From a checkpoint of a small transformer trained on Wikipedia.
Size: 13 layers, 6 heads of 32 (1 for keys and values).
MLP neurons of a small language model. Each row is named by its layer, matrix (gate and up: input weights) and neuron, and shows model dimensions 48-143. Each number is 500 + 50 x the weight over its row's rms, rounded and kept within 0 to 999. Numbers have three digits each. A neuron's up and down rows have the sign that makes its largest values positive.
After each neuron's rows, "fires after" lists the tokens most often just before its 100 highest values on Wikipedia text that the model never trained on; "fires on" lists the tokens most often at its 100 highest values on Wikipedia text that the model never trained on.

L5.gate25:434530499522423543452476408492484535474490472512479395471627460491483502519475413491551489531576512504569509466434447498517509494491507570529470452480527459466599531449558462563563508466473411401492554570532414497500520505490499536428471492505602456515535567597405509568610496471461439497
L5.up25:402507534540507484544537479526435510597518432500494511473466437415552439488570518520557561521646485476483460479617526466478519639471438450513539520449476469422436442457465564544550509507483470534487470569454515448583549510536558513494542503509521467444478502455480547419504453490405477497
fires after: ".", ")", ","
fires on: " It", " He", ".", " he"

L8.gate51:510460462553567477507444463551519455531537546488583504441523516476453498404401514509500507513465541472536473485554512500526502577483396476480545496538462514403591477541493385431454506500437419466649594543484528475553533502614408559440378500393434398544497472536507479574560557520456503596
L8.up51:462454529571508503511536508603393489533554510505505546505553419451486514528375489456502386522536397535468491465500543558546490478393423442452530502505395589454568425564438460503536505493391467522500582554514530533507509434599449527457406544453535449510406508550495526469474524568578531502
fires after: ".", " \"", "\n", "=", " ."
fires on: "M", "S", "D", " Jr", ".", "B"

L8.gate207:456490542512512436502492579392535478518531501491482429417454485558471615490442498495437543521453543422421519444498554526404585519470549495511427429580501459536435534460553512546540442477477550480505569488465572472501502515509477528501460461542442506557490444451441585450544497563443511530
L8.up207:551554387462525486534560416459474575484556546488428467494433512461477404490468535493560410468581537520505363421464456502468420577472510515394448536556564471468600548511446456585538489483520494473553408505450442625598594523551582475438442472536406500563576437476551498457560439511519515435
fires after: "\n", "-", "E"
fires on: "-", "no"

L5.gate58:500493548622594478449480486471552493464502509487498545470442494489471455489491493463479442581442467551567436533437512475538497509570534530509521486519453469480422522481540480409534422487551516522518475506504502400391497480648498494482571421462528536595528524563524551518465508574490565509
L5.up58:493422351492490548460470425472537587561554572541430465511461553459452562492590564393548524538450437525601501496514601458403516553516522519534394519486519492461449527455488416555429392486471437547471483507489481522504577477545486556576502455514516452472480570508503490403602534454423499441
fires after: "-", " Al", " al", " All"
fires on: "-", "ens", "ass"

L7.gate194:532476535428487583552482529436490502590489560482544422529561582504459543484506475473493498487525499561530498459474430452394551482452493485516478554507574480477557499542485483499510561500516505452571597621497496505526554505594500501581530397602441494496502461443511541504452518485521573561
L7.up194:487578543392500462600486584494560545509551505504423553483537571470531459489515477510462566475478601474544530529461404514475612573487564514572501512411469538529571399444503400523472490507525568464504520561500501510561647552469555503473417477568449502472529514539531528420514535559540582572
fires after: "|", "-"
fires on: "-"

L2.gate115:417532467530370564442516457655433506538546508481445484383545537535489537454546496511526457557487537494536478540423595529518535508502585493475490498496518483507593517598561522521525454450411482539510513524592453444555543517451486463539438481502487462519514589554600553455498524407467517448
L2.up115:504455423443562528487512467419407481502489483476520469479482450549574601470508532490472525426477478574547432507462448527574381516485567595420509523594532377519434403502513447450502482533527457541480391564446612442486542441430517491603444474530531491581509490345453515566463477591480523421
fires after: "="
fires on: "\n"

L2.gate103:443450471556543576541551498605467496588499457545362469416534448488490532501486590540579472515470530451581512552433474513570462447507500491456444524461461484400502488544529504439520425479458483521580401582553444557514501404483569578500481452425520462522440590574462483471436440607406516543
L2.up103:455505532514476559496510475570467476551469524477450440402527522507377484495539577520534542483477491517574584455395469518608460508555441498555471513545528434452475510444544457495411501546530509482480412572548475520476509404501538580556430482498479462528513473489538563475394461573526504544
fires after: ".", " St", " .", " No", " Mr", " D"
fires on: ".", " ="

L6.gate154:407516450481443529442495536542516472429531467434458550476516485484457551479451547547522574461446476509502490423454550563375531466565540495425542446568480517538498525488459462595514463506509461522559503535478481388520514460559541443440463546514456466487538465514610420467467572461517523547
L6.up154:531528536468522446559429568433451397550498449531570518544516530465463522522532474684603505544529482509524522589526477511458501557581484534470521509565549493488512556545498540561535447552447521412573445523522483531466498508411578543500432517602458421534516541482423521506498491515458510482
fires after: "\n", "-", "|"
fires on: "-", "|", " |", "er"

L2.gate109:530503416504460475523481521576463494411512447478418515404505545391495490534512510487572480515529492622460578588446529453479506550458451428445484517508561464567477509492504495439512421484433455580505490548504538544538541495386580480561488431512413487619471480463535517525373477470491504563
L2.up109:519398492472445466450442534538486515461511525466391547385549487435513513466507518474571427437460516570516488483400481537635494536531495480474517451548608496576479495505492476524485539453471447499439511551492558488454489512477567467576462463517475551604553478404501518485444473480566550499
fires after: "="
fires on: "\n"

L2.gate232:541494535577501520518519606538592469524435436448533492472498459604444493453480531573481544488439528528431461537383498546510433451621462539475473610595434413504470466517461466551461555482455541475518487498509535511530410463526495546605460508405508494560435489494547596528513549529402529485
L2.up232:527499475520515417547611535465490579575485407475547390414553468517512539527373539482430491512457471527445447599446470499510424489468454618496483545603476554448471482437478394462415570612556545477493606562499568499502434512547447568537498438532493525521466496486535498516453578547447532547
fires after: ".", " .", "S", "D", "A", "C"
fires on: ".", "W"